Weights of a small transformer language model.
Architecture: RMSNorm before each block, rotary positions, no biases in attention or MLP, untied embeddings.
Training: a variant of Muon for these matrices, 183M tokens, 5573 steps.
MLP neurons of a small language model. Each row is named by its layer, matrix (down: output weights) and neuron, and shows model dimensions 48-239. Each number is 128 + 24 x the weight over its row's rms, rounded and kept within 0 to 255. Numbers have three digits each.
Before each neuron's rows, "fires before" lists the tokens most often just after its 100 highest values on Wikipedia text that the model never trained on.

fires before: "ad", "g", "f", "ar", "t", "v"
L3.down327:120133124149100131142093134098126154109160130122125100116146149166130123103172131118110157124152190147153129133166116129125090119149088100098131123155132130128135138135136128127126142095129157185105152110153112125142149104097108079139162147115105090154074085136129163119137122087120134169155106105112148119098100157131180165090128149131115144122092147113086148090143109128133122150124119170131111158103110120156143123126076126154121104124147108111117164137132108118135133139174134078171173069111161123118116122143158131120087151131142110145122090114094120116146156091112147137

fires before: "ter", "c", "ing", "s", "g", "k"
L3.down1021:129106136140162125102109135140152145163098142141097152105110106143108102168143110135106139152114088154105115134096135125143118126090178118137117123160113139143117134148112129141100138139149089169110119113172129106153133200149159105134138127177105081133090129118126156131130154140119128118123137156098149092147127113117103121101152143133159101119157129132117098140166114126085137159127133095139086128141078125158056081117110134150141151138120134141107118135112082088132124117121125144081130096102181143083124106154134156126166123163111104166099095116108127131153154108154130173

fires before: " ", "on", "od", "un", "l"
L3.down320:088113157121135117160108144137125114112135124126129190146130129123122127099125129122135128164106131163128140174160138103137089113133162090154126133158155141149088121120123152145155112141138145128108155124122113111124101111157107121165130129139110108116153122093111086138097126101108168154146141133128137126139143170132152161120139135084103142111145132091151164110134085102132127075165134151148103113146137140134083173119093159116117101127126142138135175140120115111136099106133124133106150127122173145156145171161139118159118158146168078109167125134096069128148151116147136053

fires before: "en", "z", "iv", "ing"
L3.down994:113113155119092143168123089106126156097144148098145133114119147115109151153137119113099103133101094134179099137135160150101122112068143135114150109102168076124170092132129125140138144102156118094119130120108077143150094121151138127090055172129147129150117114150130150103106122089124102166079095177124108140117146147147052127099073124140143115148122134102169124104119150131138155134153164133140096137120145179121122182118118152139107153156133144122157124137162116100126106130109158134149079146167141118107114152142131146107175133132128146114116171146138100115144109091164122128

fires before: "ect", "ch", "od", "i", " the", "l"
L3.down871:083123147112153107115186113141123145130130140141099139149097151097170164120138165114127160090101191163104166150165114115173158129184110112106151154124132134118116142142122124135113109118129089095167102145156095150151140148144131114092144179134114107143144135163105158141119180117131136118096125118149119146115120141151113139112162121141100147154131138116128162124120133120103138163141168113105149124131137147140133161088071155137128118078146105181106117109098123154176094112097172105127133133131140109130141137118127167128094150138113150144124119159101097179155167143151137153

fires before: "ar", "0", "ation", "is", "|", "g"
L3.down1020:096134141142169107146099147098096147116150107126115120132125155123125131167124108133137150160109142088108137117113116141097095144132112129132130089103155115141112123118166160084130169153109123163122179088102076121117146149126173105180132109151098098122086200183138147118123108091044157123128113130109129145155135118110130129118107101115105174151143084146095106091147103141110126118098131138112126101107155171126147172127164124111149110174129148135136121106111134158183138124109127125107142149140116111118135113127096142146106134126145133083158113164146131122079123159148119100

fires before: "ed", "er", "ation", "5", "or", "ory"
L3.down277:137146125138145132124103134099114128142124103186137126104094104112120153104158139136177129112117120096119116140160148137120136148181090125133171144146105147117127155110145118128120103129096167116150148138165110149131167171155118133113137117136121112161158141174140145138098143112144142100109158094137110140177115154141093151148088093136149097095125098124094156099138104133149149096104137136092088104126122135131109102124133106154146136103121124110116144073129201127107128105131120132150143158117117116141127135133124173153090147163123136088142143147164114142159148129102170113

fires before: "ing", "ch", "l", "ent", "an"
L3.down806:159146096131165122126109134149133148183135091147154144151105159176143105103070136144124126127137169127156153123144115135143120134153096141143123171134149129114129123113141176109146139110128141140122126144128082088122130091120120086132148120103146079127122142128161082154123115163106150137159140155148119111120108139142103129087117092109126125128162144128133118105120142103147139098109144138136164125130089121165090107142163111115085134119107128154115167143158126126140113153139146131158107126122117143113151118138133134155167104103110146110110141136071136183105186114128114138

fires before: "ot", "ew", "ous", "ow", "o", "e"
L3.down87:142149102175136123134154148076134138138144154117130095116141135104118148133145119115134159138125108112134143101127103120163099139139130094134086120113129127140147134112140123088130123156129133163109098126116148124112105116099095116159138135095109127128105112109153156115140119139141132170118128108118122133122103154162127123133153171136142167138187099082118121109132094098084150130143113147161105105182158169116129148116152125121140119127145148127147118143149120101158153140150147154107129132099114152126146090138111144131138129129147105126199101087118152124086128162162116158